From a checkpoint of a small transformer trained on Wikipedia.
Training: a variant of Adam for these matrices, 112M tokens, 6849 steps.
MLP neurons of a small language model. Each row is named by its layer, matrix (up: input weights) and neuron, and shows model dimensions 96-159. Each number is 200 + 20 x the weight over its row's rms, rounded and kept within 0 to 999.
Before each neuron's rows, "fires after" lists the tokens most often just before its 100 highest values on Wikipedia text that the model never trained on. A number after a token or word is its count.

fires after: " to" 28, " not" 11, " can" 5, "ould" 5, " would" 5
L8.up240,171,180,209,172,211,190,221,157,161,211,159,204,222,238,208,224,197,181,227,218,215,188,216,188,193,202,216,206,233,202,185,210,195,209,156,230,207,238,172,220,198,218,176,204,210,198,187,238,172,223,202,175,178,211,201,205,204,198,224,189,227,220,190,179

fires after: " d" 38, " D" 14, "r" 7, "om" 4, " cont" 4
L8.up93,239,178,231,200,230,189,188,168,222,189,199,208,187,215,194,204,232,173,198,184,161,191,199,193,202,195,186,204,226,191,161,191,223,233,186,193,182,196,225,202,208,223,174,216,219,206,151,190,198,199,169,199,194,203,177,178,202,175,206,203,168,176,205,224

fires after: " A" 26, " B" 20, " a" 11, " de" 6, " /" 4, " the" 4
L16.up258,181,200,224,181,194,172,190,222,165,200,186,163,217,201,200,192,205,212,207,226,236,187,228,228,223,189,179,212,198,194,171,187,197,188,182,199,203,187,206,170,192,177,217,223,198,211,195,213,197,193,196,209,189,228,220,193,196,206,216,195,184,187,198,219

fires after: " cons" 16, "is" 12, " res" 8, " r" 6, " E" 5, "p" 4
L14.up317,244,181,193,188,211,201,221,173,253,189,202,195,191,203,224,217,220,232,216,189,221,191,204,198,201,203,196,220,200,198,173,180,202,189,207,152,217,199,191,218,249,210,228,185,191,204,188,219,181,184,176,201,222,211,194,170,189,197,192,224,197,222,188,192

fires after: " m" 12, " per" 11, " rem" 11, " ch" 11, " D" 7, "au" 6
L12.up87,195,204,211,220,190,151,211,221,196,178,158,198,202,248,180,204,199,193,231,202,234,182,196,220,181,225,174,209,200,168,192,195,182,174,193,164,187,210,169,222,215,176,211,241,222,180,186,176,173,219,194,214,188,186,192,198,228,197,227,199,199,192,163,176

fires after: " m" 28, " p" 19, " t" 11, " T" 10, " comp" 6, " ch" 6
L8.up257,182,180,185,202,211,181,204,215,178,183,178,202,234,200,200,214,201,193,235,211,210,235,179,250,202,208,187,203,220,164,165,208,159,169,189,195,226,195,179,207,240,199,208,176,206,210,196,228,185,241,184,211,192,214,236,194,190,193,204,160,166,190,175,190

fires after: " m" 24, " b" 12, " p" 12, " r" 10, " M" 5, "b" 5
L9.up147,212,177,213,193,220,180,237,212,187,181,194,211,181,223,237,187,158,203,203,194,202,170,226,208,226,194,196,220,196,184,157,194,214,219,204,177,176,206,178,232,204,187,187,203,174,211,181,219,179,245,198,211,223,211,208,219,211,184,214,205,190,200,186,168

fires after: " m" 20, "p" 16, " pro" 8, "m" 6, " sy" 5
L13.up53,185,195,185,182,197,181,209,178,187,193,155,183,234,201,173,224,194,200,190,209,165,167,202,190,200,192,185,189,218,190,206,169,192,192,201,212,153,210,149,211,201,189,227,191,218,187,195,182,192,210,180,252,219,252,199,239,199,209,199,228,208,193,199,194

fires after: " f" 22, " pl" 9, "g" 7, " F" 6, "ec" 5, "enn" 4
L15.up12,182,200,212,192,216,205,178,216,213,200,200,192,223,219,212,208,187,190,203,196,216,192,203,228,222,218,192,199,212,215,202,206,193,158,175,196,194,208,199,200,174,230,208,193,235,239,191,222,166,218,202,207,191,179,249,238,193,197,205,213,183,201,182,233

fires after: " K" 30, " B" 15, " N" 6, " G" 6, " T" 6
L10.up253,185,199,206,188,203,228,176,223,197,212,193,215,181,185,209,184,201,199,220,217,226,190,235,216,188,222,150,186,204,239,193,200,184,203,181,200,181,190,215,182,194,212,159,209,207,263,183,229,193,198,201,189,169,195,215,205,173,207,191,225,201,233,219,198

fires after: "-" 33, "|" 12, "." 10
L6.up55,176,199,227,164,216,193,195,206,140,202,183,191,199,224,199,222,220,199,212,209,200,164,199,208,170,235,192,191,233,206,209,198,187,207,212,211,192,193,232,197,189,205,189,193,226,225,181,226,175,234,195,206,197,224,182,206,206,244,215,183,198,211,204,178

fires after: " b" 17, " B" 13, " St" 12, " r" 11
L10.up16,184,176,247,202,208,218,206,186,181,190,159,181,223,206,196,175,180,203,211,189,226,217,194,225,166,187,158,212,202,185,191,199,205,188,207,176,188,195,202,205,194,235,183,216,195,203,178,209,234,224,201,229,188,195,218,278,229,224,217,218,189,192,182,171

fires after: " c" 21, " C" 15, " B" 6, " the" 6, " ind" 5, " h" 5
L10.up192,179,208,225,181,209,192,191,242,193,187,212,236,203,190,181,183,204,182,215,190,215,191,194,215,192,156,187,214,191,194,165,187,185,189,195,213,215,194,196,171,222,209,218,192,206,193,171,180,214,156,181,203,184,208,214,198,162,204,232,184,209,179,191,176

fires after: " he" 19, " w" 13, "a" 12, "f" 6, " le" 6, "o" 4
L14.up200,157,190,213,179,240,180,214,189,187,221,177,209,213,247,199,219,178,189,209,220,228,194,199,193,229,201,197,188,200,196,168,193,178,178,176,180,225,178,186,217,172,172,224,199,213,197,204,189,213,207,211,179,157,212,193,210,172,198,208,209,202,223,189,199

fires after: " to" 23, " d" 9, " D" 7, " for" 5, " " 5, "if" 5
L12.up306,185,189,198,185,219,169,155,189,190,183,180,194,206,209,158,180,217,203,203,199,189,160,211,203,225,216,173,189,204,208,178,210,224,202,217,210,189,185,223,214,178,220,203,210,236,234,198,192,189,199,225,223,151,195,180,203,190,224,208,199,163,200,200,174

fires after: "\n" 32, "." 14, "S" 8, "-" 7, "U" 5, "A" 5
L9.up92,183,210,193,219,236,182,183,177,199,195,208,190,254,161,200,193,198,181,200,223,176,219,208,207,209,197,236,207,181,205,184,196,203,176,192,194,193,202,223,183,228,188,182,234,207,192,189,216,175,222,169,234,193,200,167,168,174,216,196,179,195,167,170,195

fires after: " d" 41, " bl" 9, " r" 5, "ap" 5
L12.up297,229,198,221,226,212,192,216,213,197,194,191,227,210,229,202,171,199,220,247,185,213,207,206,193,195,215,194,213,213,157,204,186,178,203,173,175,196,201,210,174,210,193,185,175,203,221,171,194,224,228,222,234,196,201,226,212,185,195,200,232,179,171,242,208

fires after: "A" 13, "'" 11, "." 10, " B" 7, " \"" 7, " The" 7
L10.up260,142,185,185,180,202,205,212,196,173,177,178,208,211,181,184,222,184,187,181,222,177,211,172,241,168,204,181,201,187,168,223,181,192,225,179,230,164,199,193,206,196,242,237,210,223,225,152,181,198,212,178,209,189,188,228,233,175,212,224,174,209,186,184,194

fires after: "b" 23, "m" 9, "ur" 7, "c" 6, "u" 4, "id" 4
L13.up197,228,164,193,203,226,211,202,155,193,184,220,211,152,197,199,182,182,192,198,213,189,164,234,177,214,221,181,235,194,209,213,207,181,196,198,194,193,239,220,187,210,196,213,187,213,204,178,197,174,212,206,191,195,175,284,215,182,190,214,214,200,194,176,221

fires after: "st" 18, " v" 12, " c" 10, " V" 5, " s" 5
L14.up72,179,210,215,181,230,175,189,214,210,202,183,195,202,232,202,232,232,231,213,214,196,188,203,210,209,186,195,226,222,180,156,189,195,202,179,208,194,213,171,214,196,182,219,208,221,173,193,179,171,173,177,232,207,188,223,183,206,184,207,201,205,150,177,198

fires after: " d" 25, " pro" 9, " Pro" 7, "b" 6, " P" 6
L14.up155,247,218,221,196,215,169,219,184,223,164,219,195,206,183,216,192,183,187,229,212,193,192,209,213,181,227,189,225,214,193,190,210,202,186,196,219,210,187,169,193,230,202,219,208,184,227,162,211,202,231,161,195,192,203,239,224,182,195,199,207,186,177,160,190

fires after: "ut" 22, "ad" 10, "at" 8, "et" 7, "t" 6, "irst" 6
L13.up39,269,198,201,208,193,199,205,201,192,189,206,197,229,166,233,216,196,189,217,206,214,199,171,204,191,174,164,206,231,197,195,200,222,202,188,186,211,184,231,174,157,192,216,216,205,204,221,173,187,205,178,184,209,206,199,213,190,172,206,235,209,203,198,189

fires after: " pre" 15, " s" 10, " re" 9, " e" 8, " inter" 8, " be" 6
L16.up234,218,137,190,194,210,170,184,189,217,191,191,216,257,200,207,184,198,204,207,241,202,191,159,186,201,200,183,210,242,181,189,185,186,192,175,197,221,186,204,190,191,192,196,203,222,179,222,242,175,189,180,181,206,203,223,192,162,206,202,212,167,205,201,198

fires after: " K" 15, " D" 15, " G" 12, " St" 11, " B" 11, " C" 8
L8.up166,162,185,241,197,240,225,226,190,191,200,197,188,199,213,198,179,178,204,213,223,190,221,207,228,196,202,152,219,187,226,190,185,186,219,192,208,203,197,220,206,184,213,198,227,208,221,230,194,192,182,223,197,191,168,212,204,191,204,217,205,206,164,220,196

fires after: "at" 24, "x" 10, "il" 9, "p" 8, "it" 8, "t" 6
L12.up82,216,161,210,217,220,230,198,201,186,193,185,204,194,182,215,226,206,178,243,225,232,194,196,198,175,196,211,198,219,208,213,171,189,204,160,180,241,165,144,181,211,188,213,229,195,205,187,186,187,220,191,204,234,210,188,185,198,179,187,207,247,217,174,195

fires after: " on" 35, "n" 12, " No" 9, "os" 7, " On" 7
L14.up182,231,215,189,194,222,172,195,190,168,203,161,235,198,217,183,217,185,206,195,224,187,207,209,194,171,247,179,225,222,184,212,203,178,201,191,179,210,208,220,213,197,177,229,231,218,236,194,205,170,208,178,198,200,193,195,225,206,197,177,216,212,221,186,158

fires after: " St" 24, " st" 13, " (" 10, "st" 5, " T" 5, "-" 4
L10.up6,206,200,209,209,254,208,174,206,197,188,218,166,199,173,162,202,205,229,221,203,208,193,215,210,203,185,163,212,213,203,216,187,188,196,182,187,181,189,239,178,179,225,214,247,174,194,181,230,204,209,193,178,203,206,202,197,199,213,173,213,157,213,214,192

fires after: " b" 44, " B" 6, "fer" 5, "ack" 4, "ould" 4, " to" 4
L9.up30,192,208,195,161,203,204,200,190,198,221,193,207,192,194,208,185,191,175,189,211,186,195,174,212,205,192,174,173,190,215,181,198,182,202,176,236,203,183,191,175,216,184,227,193,205,204,155,189,207,191,184,183,199,221,212,247,155,224,249,224,185,194,207,197

fires after: " com" 13, " he" 10, " ev" 10, "e" 9, " re" 8, "ro" 7
L12.up46,202,171,197,205,221,188,211,217,208,213,191,218,210,232,217,201,166,226,174,213,184,200,224,177,194,235,198,212,207,175,183,194,189,182,198,189,224,237,174,197,171,203,166,201,244,193,176,173,206,196,187,192,183,218,199,210,198,216,148,210,209,258,191,201

fires after: " St" 25, " st" 15, "\n" 12, "ru" 12, "st" 5, "l" 4
L13.up316,195,163,226,176,238,197,248,198,204,179,236,218,197,200,190,196,200,229,197,260,194,220,208,224,204,180,183,219,224,216,219,215,164,223,204,185,191,216,208,181,217,186,207,214,198,205,156,208,200,187,202,171,222,192,247,190,183,212,191,212,191,198,203,199

fires after: " N" 13, "ash" 11, " the" 11, " G" 7, " L" 6, " Al" 5
L8.up203,192,236,204,227,219,218,217,195,186,178,211,194,174,204,165,190,167,194,194,185,218,193,190,257,179,191,181,201,188,222,231,209,203,198,191,216,218,181,172,193,218,226,183,194,232,213,193,198,194,216,213,186,161,190,174,233,192,239,213,240,219,211,180,230

fires after: "s" 21, " S" 12, "im" 8, " off" 5, " s" 5
L14.up308,188,217,188,190,198,199,191,221,210,182,171,221,221,216,205,258,182,220,223,222,225,234,191,196,154,207,181,212,216,185,178,197,202,189,185,188,196,222,184,212,225,179,229,219,197,208,210,199,166,191,189,192,187,196,195,189,222,240,214,203,170,221,198,201

fires after: " d" 22, " b" 20, "b" 14, "att" 7, "if" 5, " ro" 5
L10.up88,202,183,207,226,226,175,199,194,183,215,217,208,200,208,189,196,231,207,223,180,196,181,188,194,209,219,150,216,253,179,215,193,209,201,183,182,203,237,192,195,215,197,185,183,200,186,167,171,209,233,175,202,189,189,225,209,168,180,185,184,228,155,188,182

fires after: " v" 23, " f" 22, " s" 19, "p" 5, " comp" 5, " F" 4
L9.up173,217,187,224,213,184,174,162,207,222,186,161,212,246,206,210,187,180,217,196,223,209,206,181,215,200,212,206,199,245,170,198,199,220,200,186,225,181,191,175,189,193,191,199,195,231,209,186,181,219,185,199,204,206,210,255,197,203,175,208,226,199,167,186,188

fires after: " t" 25, " T" 23, " w" 8, " b" 4, " sh" 4, " g" 4
L15.up7,178,171,188,216,194,183,191,216,220,215,197,214,208,157,194,189,203,254,221,229,210,182,214,245,186,185,179,237,245,179,207,218,152,172,180,170,168,240,212,198,198,196,198,195,193,204,200,180,191,235,191,195,165,204,209,201,181,186,182,182,197,200,205,170

fires after: "l" 21, " known" 12, " prov" 12, " se" 6, "a" 6, " includ" 6
L14.up122,173,214,223,227,236,185,201,193,206,181,183,230,183,245,234,193,209,205,171,209,174,198,180,219,185,203,161,203,225,189,182,202,187,172,183,185,199,227,194,227,211,173,204,194,194,199,188,171,224,203,209,182,204,203,192,202,243,227,177,213,166,177,196,207

fires after: "A" 31, "C" 18, "ag" 12, " cent" 6, "F" 4
L12.up238,223,169,210,209,207,230,211,202,200,210,214,195,211,220,248,204,159,192,185,226,186,178,179,177,207,181,201,211,227,220,253,176,197,199,191,210,188,193,199,198,171,205,207,206,190,196,158,213,194,225,150,184,183,172,230,188,172,189,201,221,202,172,231,240

fires after: " V" 13, " P" 10, " " 9, " D" 9, "p" 8, "ep" 6
L15.up187,218,191,200,164,203,197,168,208,199,219,209,214,205,183,163,210,227,230,193,185,176,204,236,211,179,234,182,228,269,216,170,191,214,221,186,214,200,223,229,203,198,171,179,194,205,240,211,172,179,184,171,226,201,160,225,213,144,215,169,220,189,212,190,185

fires after: " f" 16, " ab" 9, " en" 8, " out" 7, "b" 6, "ong" 6
L10.up11,226,199,195,223,220,203,187,228,186,231,196,250,216,201,191,210,200,181,171,206,137,179,188,205,209,197,207,189,234,212,195,191,173,193,147,167,200,231,206,193,238,200,199,187,206,222,205,169,201,206,213,202,184,194,196,238,204,202,223,186,214,185,209,207

fires after: " S" 26, "S" 23, " s" 5, " a" 5
L12.up27,162,219,216,209,191,189,195,206,216,188,193,202,197,174,155,238,184,238,176,211,211,206,179,180,172,217,162,216,211,202,209,200,177,204,206,221,177,209,203,205,195,218,204,211,204,236,195,184,168,222,159,194,183,157,176,231,188,228,202,179,203,209,180,185

fires after: " s" 25, " res" 14, "s" 14, "es" 7, "us" 6, " v" 5
L15.up208,160,195,220,212,196,182,200,218,215,202,164,201,228,231,185,213,190,189,231,187,242,203,198,217,209,212,184,181,202,152,192,217,201,197,208,231,213,223,200,192,213,160,185,192,206,216,182,214,182,215,200,202,193,229,203,190,214,227,191,190,205,196,183,211

fires after: "a" 18, "i" 9, "t" 8, "c" 7, "re" 5, "l" 4
L12.up253,192,190,205,203,223,211,237,204,238,197,190,187,199,212,250,210,187,213,179,217,204,216,176,213,193,208,182,191,228,179,205,206,199,242,183,228,214,205,189,245,162,190,209,183,200,185,212,158,185,180,188,217,221,173,194,215,205,206,190,238,214,193,154,184

fires after: " t" 28, " " 14, " d" 10, " m" 9, " T" 8, "{" 5
L9.up287,175,233,183,183,211,196,166,236,213,222,170,212,211,212,158,174,199,220,207,194,202,195,189,203,188,204,211,194,207,212,173,188,217,196,226,169,173,188,216,191,204,188,201,208,203,205,188,196,187,202,192,222,187,219,195,188,156,203,240,180,171,201,221,181

fires after: " St" 15, " ar" 11, " D" 9, " Sc" 8, " The" 4, "er" 4
L16.up10,211,185,231,227,210,180,192,204,186,207,169,206,214,156,214,200,210,192,235,207,208,217,199,192,158,239,195,211,219,198,194,198,181,256,201,215,190,200,216,198,150,170,207,250,191,218,218,201,194,199,217,236,206,213,215,208,203,184,218,201,208,172,193,168

fires after: " d" 15, " g" 12, " m" 11, " b" 10, " w" 8, " t" 7
L12.up204,206,195,182,197,198,174,211,207,170,222,182,209,225,186,237,222,198,212,227,191,190,215,216,196,197,185,210,188,182,197,176,196,156,259,193,197,163,199,241,182,208,206,190,232,212,220,186,194,221,244,187,163,195,194,239,195,182,222,200,179,180,197,183,201

fires after: "." 30, "ff" 6, " o" 5, " le" 5, "f" 5, " w" 5
L12.up181,165,193,190,192,205,154,237,229,188,182,205,189,201,204,222,206,198,196,220,212,209,197,222,170,224,195,189,221,197,204,166,183,228,191,200,196,189,220,212,217,187,152,203,194,200,195,200,190,200,174,177,215,186,189,189,206,199,209,231,191,212,202,193,188

fires after: " (" 49, "–" 15, " " 13, " C" 9, " in" 4
L16.up91,211,180,180,193,235,176,186,173,216,188,210,227,163,217,175,222,211,239,197,191,202,194,171,206,171,187,215,210,211,214,204,191,164,231,169,236,201,196,184,201,221,199,214,190,218,194,142,185,180,208,174,187,216,184,213,194,194,182,227,200,187,203,178,207

fires after: " C" 34, " c" 19, " " 9, "at" 7, " t" 5
L16.up275,209,216,198,188,224,175,209,200,230,186,212,196,203,218,222,215,206,201,202,219,185,204,178,230,192,179,220,190,204,225,188,189,204,214,206,214,228,200,180,187,172,205,205,203,201,190,175,190,212,228,197,197,209,208,210,191,166,203,193,182,225,230,180,206

fires after: " s" 25, "ad" 11, " S" 11, "is" 6, "t" 5
L14.up214,180,220,226,222,189,179,189,206,187,220,159,222,189,195,249,235,184,210,245,222,178,185,206,203,190,210,209,225,199,187,156,196,191,227,171,215,200,212,192,160,212,175,214,198,226,197,184,207,181,236,199,188,214,174,205,211,207,205,200,217,190,206,212,175

fires after: "." 18, "ed" 8, "i" 7, "-" 6, "ten" 6, "o" 5
L2.up98,183,198,210,206,203,241,171,194,158,229,200,190,178,227,189,226,194,195,250,214,190,193,181,219,187,192,173,218,200,181,190,179,201,200,184,227,216,188,175,159,200,184,192,189,194,219,175,197,180,223,195,197,221,169,185,228,192,258,213,208,213,176,196,227

fires after: " 0" 54, " 1" 16, " 3" 7, " 2" 6, " |" 4
L6.up164,186,188,194,178,210,188,210,177,236,221,188,187,231,181,182,176,214,194,161,194,226,190,213,203,238,163,223,206,222,225,191,194,221,196,188,188,212,193,202,218,193,193,155,193,210,185,164,200,202,224,144,215,184,227,227,173,235,176,204,188,215,203,201,201

fires after: " s" 31, " v" 23, "s" 18, "v" 5, " l" 5, " al" 5
L13.up148,172,201,204,192,202,186,173,219,204,237,183,227,203,202,207,226,242,237,207,218,178,198,166,221,154,199,163,201,207,192,155,214,205,208,188,253,221,180,193,214,207,196,220,209,230,180,194,176,191,192,182,243,200,168,209,225,216,221,203,179,219,196,207,154

fires after: " f" 11, "st" 10, " en" 9, " out" 7, " b" 7, " F" 6
L14.up195,196,205,192,168,219,198,169,201,233,239,207,208,226,234,215,215,241,189,238,203,169,193,198,207,208,196,200,201,237,201,197,184,163,181,182,208,212,205,197,206,186,188,197,185,174,217,214,198,224,233,191,187,236,184,222,227,194,203,161,211,160,193,196,197

fires after: "g" 14, " g" 14, "i" 10, "G" 4, " as" 4, "en" 4
L16.up148,194,209,216,191,209,199,159,185,197,211,137,220,204,243,210,185,176,196,200,192,207,200,187,208,193,189,201,194,202,188,213,179,195,213,166,198,188,211,231,204,216,210,209,193,208,165,226,214,194,187,192,197,180,196,219,236,240,189,182,209,213,123,193,200

fires after: " |" 31, " ex" 12, " ch" 9, ":" 7, "-" 6, "." 6
L13.up137,197,159,222,202,217,220,217,158,203,186,147,214,201,214,215,214,202,211,204,197,180,208,165,198,132,225,174,227,220,172,183,178,211,204,200,218,197,236,193,186,191,171,185,210,198,215,192,196,164,244,188,224,197,199,179,182,188,234,207,181,234,205,169,158

fires after: " g" 11, " was" 9, "ly" 8, " is" 8, " t" 7, " were" 7
L8.up266,210,205,189,188,197,188,169,210,207,258,189,228,231,209,235,183,222,217,226,188,192,175,215,198,184,167,228,194,222,203,195,197,165,221,210,177,229,215,202,186,221,198,193,197,225,177,197,202,158,190,198,198,213,188,191,227,184,184,201,186,167,189,191,166

fires after: " b" 32, " B" 24, "B" 11, "us" 5
L9.up252,208,214,226,246,219,209,209,188,191,189,202,214,156,218,204,180,220,175,182,207,210,190,181,220,202,222,189,195,193,196,170,204,172,197,175,218,209,199,191,204,181,198,208,220,233,214,160,204,189,212,185,187,179,226,208,281,197,213,247,197,173,186,206,183

fires after: " |" 36, "-" 18, "." 8, "\n" 4
L14.up318,186,155,223,221,196,195,202,222,185,230,169,206,220,211,199,239,189,224,239,231,225,193,194,217,199,214,155,211,206,202,202,214,205,205,198,219,213,219,162,171,169,197,206,193,209,249,212,194,182,195,191,200,170,216,200,222,226,228,182,219,204,190,167,163

fires after: "==" 30, " l" 7, "C" 7, "H" 5, "L" 4, "F" 4
L6.up113,251,182,198,205,207,162,220,204,197,210,195,207,203,194,179,195,187,166,186,201,198,211,209,202,192,178,218,209,242,240,206,191,246,209,188,221,184,197,194,201,210,183,199,195,167,197,216,231,220,231,170,200,217,206,230,185,193,209,185,222,189,180,178,213

fires after: " J" 17, " K" 12, " Al" 8, "ober" 6, "r" 6, " Ind" 4
L10.up217,228,179,197,216,204,232,198,184,194,206,183,188,180,170,221,215,213,212,208,214,191,201,208,227,144,200,170,221,203,209,205,207,186,250,188,192,209,194,180,182,197,184,201,218,222,205,181,205,176,215,208,189,179,170,194,192,210,226,184,226,235,187,188,197

fires after: " S" 27, " H" 20, " s" 18, "S" 8, " h" 7
L9.up224,181,163,213,222,203,211,210,231,177,196,180,212,244,189,188,221,175,195,239,213,216,193,201,226,176,187,185,247,195,213,180,206,188,223,174,188,189,206,173,197,208,184,194,177,195,233,192,213,212,231,170,220,233,158,218,189,197,197,183,178,221,199,182,182

fires after: " |" 35, "ased" 6, " off" 6, " time" 4, "s" 4
L12.up170,214,213,187,203,185,192,215,202,217,199,187,202,237,181,214,196,158,233,212,222,185,214,195,160,174,204,193,205,222,188,166,231,169,194,222,202,206,193,178,196,203,187,176,195,194,207,188,211,202,189,200,182,161,203,200,222,199,228,179,193,193,219,207,200

fires after: "\n" 22, " " 10, "|---|---|---|---" 8, "-" 6, "6" 4, " (" 4
L8.up91,210,189,204,187,215,201,203,201,155,177,190,198,201,213,154,191,196,215,213,225,146,191,191,228,192,192,199,197,230,199,201,166,192,208,208,199,214,197,261,183,213,204,212,186,218,223,170,192,179,205,203,202,193,195,178,214,167,233,223,211,172,203,214,190

fires after: " p" 35, " P" 16, "P" 11, " min" 9, "ult" 5, " V" 4
L13.up126,210,204,215,207,187,201,216,205,195,219,216,217,241,171,190,211,177,218,203,188,181,226,221,234,198,161,172,230,248,214,201,214,216,245,195,228,176,209,219,191,184,208,206,218,200,187,203,222,183,205,172,250,196,211,235,194,198,185,176,210,214,209,169,201

fires after: " H" 18, " S" 17, " s" 17, " J" 12, " th" 5
L12.up285,165,189,168,255,191,155,229,217,177,214,160,197,196,213,217,193,217,192,221,219,180,198,176,213,154,229,182,217,202,192,173,199,201,218,197,200,186,199,205,178,179,185,186,192,188,205,209,197,196,206,178,205,212,187,206,212,240,197,208,180,202,211,212,137

fires after: " G" 20, " S" 11, " g" 9, "S" 9, " F" 8, " s" 8
L9.up83,170,224,215,197,240,188,162,226,202,181,185,185,181,193,176,221,205,220,176,206,235,225,199,229,188,195,167,250,222,236,198,180,215,244,174,212,181,195,177,211,229,190,184,193,198,197,205,190,230,199,171,224,212,173,194,218,186,172,170,180,201,210,201,205

fires after: " K" 39, " D" 6, " Mc" 5, " I" 4
L12.up275,188,172,228,195,208,176,167,200,170,231,193,225,223,226,199,211,184,184,237,253,186,198,208,201,174,233,190,196,204,208,189,181,192,210,183,153,201,216,209,188,164,209,219,187,209,203,224,192,200,201,178,170,176,158,206,200,207,214,210,242,224,159,174,185

fires after: " r" 29, " re" 15, " ad" 8, " con" 6, " d" 5, " E" 5
L12.up73,206,216,246,193,237,176,203,173,189,162,203,211,190,202,194,168,172,217,211,215,194,213,204,192,196,211,193,190,175,164,197,202,219,210,179,192,170,191,190,207,220,182,178,195,212,227,211,185,206,215,181,234,197,189,217,186,176,205,174,204,210,187,197,211

fires after: " o" 22, " Le" 11, " E" 10, " de" 8, " le" 8, " O" 5
L15.up207,217,202,181,164,217,196,205,195,215,216,169,190,168,186,189,195,198,185,196,211,218,192,178,228,193,234,198,214,193,207,206,177,205,208,157,248,224,195,186,222,203,207,193,202,213,185,190,198,193,203,188,208,211,188,218,200,182,184,192,197,205,228,211,206

fires after: " w" 19, " st" 17, " would" 5, " to" 5, "'" 4, " le" 4
L8.up34,183,177,182,193,197,162,186,202,205,168,179,213,230,216,191,204,203,174,220,235,192,198,203,198,187,183,188,234,193,217,200,206,187,194,208,217,200,211,213,172,225,228,200,183,203,204,172,216,184,214,206,207,164,196,207,219,207,240,226,165,198,191,220,190

fires after: " f" 26, " cap" 13, " o" 8, " out" 7, " main" 6, " p" 6
L16.up136,190,209,209,181,231,195,195,200,190,173,199,208,222,209,150,221,211,187,209,207,182,191,189,218,197,266,191,180,258,208,182,192,214,226,158,205,218,208,198,208,217,204,219,199,193,179,172,174,166,209,199,199,159,194,228,215,184,188,240,196,217,184,199,188

fires after: " |" 59, " 0" 7, "}" 4
L9.up33,222,171,215,171,248,190,199,201,209,199,205,182,228,192,189,185,213,193,181,176,215,199,194,226,230,211,213,194,190,231,208,187,183,198,180,228,213,154,240,208,204,213,218,206,203,168,191,205,197,242,178,198,174,200,190,199,192,182,177,184,160,211,212,223

fires after: " the" 35, " 18" 4, " 19" 4, " University" 4, " 6" 4, " 13" 4
L9.up221,233,186,225,226,193,208,205,180,186,143,220,204,169,173,171,181,174,190,191,193,221,166,195,224,161,228,191,207,200,202,210,173,200,189,208,229,204,186,180,240,194,208,199,229,214,209,231,219,185,189,193,198,198,176,197,191,183,221,211,230,201,192,191,199

fires after: " d" 31, " D" 28, "d" 14, " de" 7, " De" 5
L13.up230,205,177,217,193,243,179,201,189,221,180,200,202,202,205,253,165,220,171,241,202,182,215,214,185,214,206,187,192,215,172,201,203,201,201,172,199,228,199,193,187,195,197,168,191,197,211,195,194,222,219,174,197,200,209,200,193,190,161,202,184,199,182,198,241

fires after: " S" 48, " Ar" 5, "up" 5, "oc" 4
L10.up58,199,209,197,227,190,216,189,188,190,201,196,189,198,173,200,207,174,249,195,211,185,203,186,238,190,193,217,242,226,216,206,197,223,227,181,194,159,139,204,202,216,220,171,207,237,221,196,199,190,180,196,207,214,181,219,185,213,222,206,191,196,238,195,217

fires after: " E" 24, " O" 12, " Ch" 9, "E" 6, " Par" 5, " Bar" 5
L13.up171,211,187,196,182,214,192,243,220,205,176,168,187,224,205,180,219,198,181,198,230,224,187,210,201,208,178,211,226,194,229,193,180,195,194,167,198,222,173,193,200,185,207,208,210,228,204,163,177,196,228,191,237,189,213,195,247,163,175,206,201,210,229,194,197

fires after: "19" 33, " 18" 14, "–" 8, " 19" 7, "b" 5, " January" 5
L13.up10,204,217,215,199,208,212,196,199,211,160,196,215,156,163,187,194,191,183,217,251,192,209,207,226,181,175,176,239,212,208,167,224,215,201,184,192,186,185,180,214,213,195,213,243,223,210,223,194,219,207,172,211,211,172,233,227,199,174,186,217,200,229,160,179

fires after: " ev" 17, " rem" 13, " m" 11, "rom" 8, " pro" 8, "ro" 8
L12.up130,180,196,191,190,219,165,230,221,178,185,189,219,216,213,205,198,195,216,168,209,193,205,210,205,203,220,199,191,268,183,207,192,230,198,171,181,208,199,181,202,205,178,211,197,216,228,165,188,186,214,216,172,188,198,231,211,237,186,165,194,191,205,196,208

fires after: "." 94
L6.up235,159,218,184,187,227,215,226,186,188,218,185,216,214,226,198,188,225,159,201,246,155,205,199,203,218,173,202,176,194,197,206,184,193,182,155,228,214,189,214,197,247,221,186,209,210,218,166,189,219,215,182,203,210,201,212,195,176,238,204,165,233,222,177,206

fires after: "," 29, "." 20, " K" 17, " m" 12, " M" 6, " " 5
L10.up173,158,243,193,213,230,193,197,217,196,210,183,214,186,207,177,188,207,197,166,196,191,232,238,235,186,183,203,192,195,220,213,172,221,215,178,199,149,190,171,195,183,208,206,204,211,212,190,211,217,203,188,231,220,211,183,199,158,226,190,179,186,208,177,210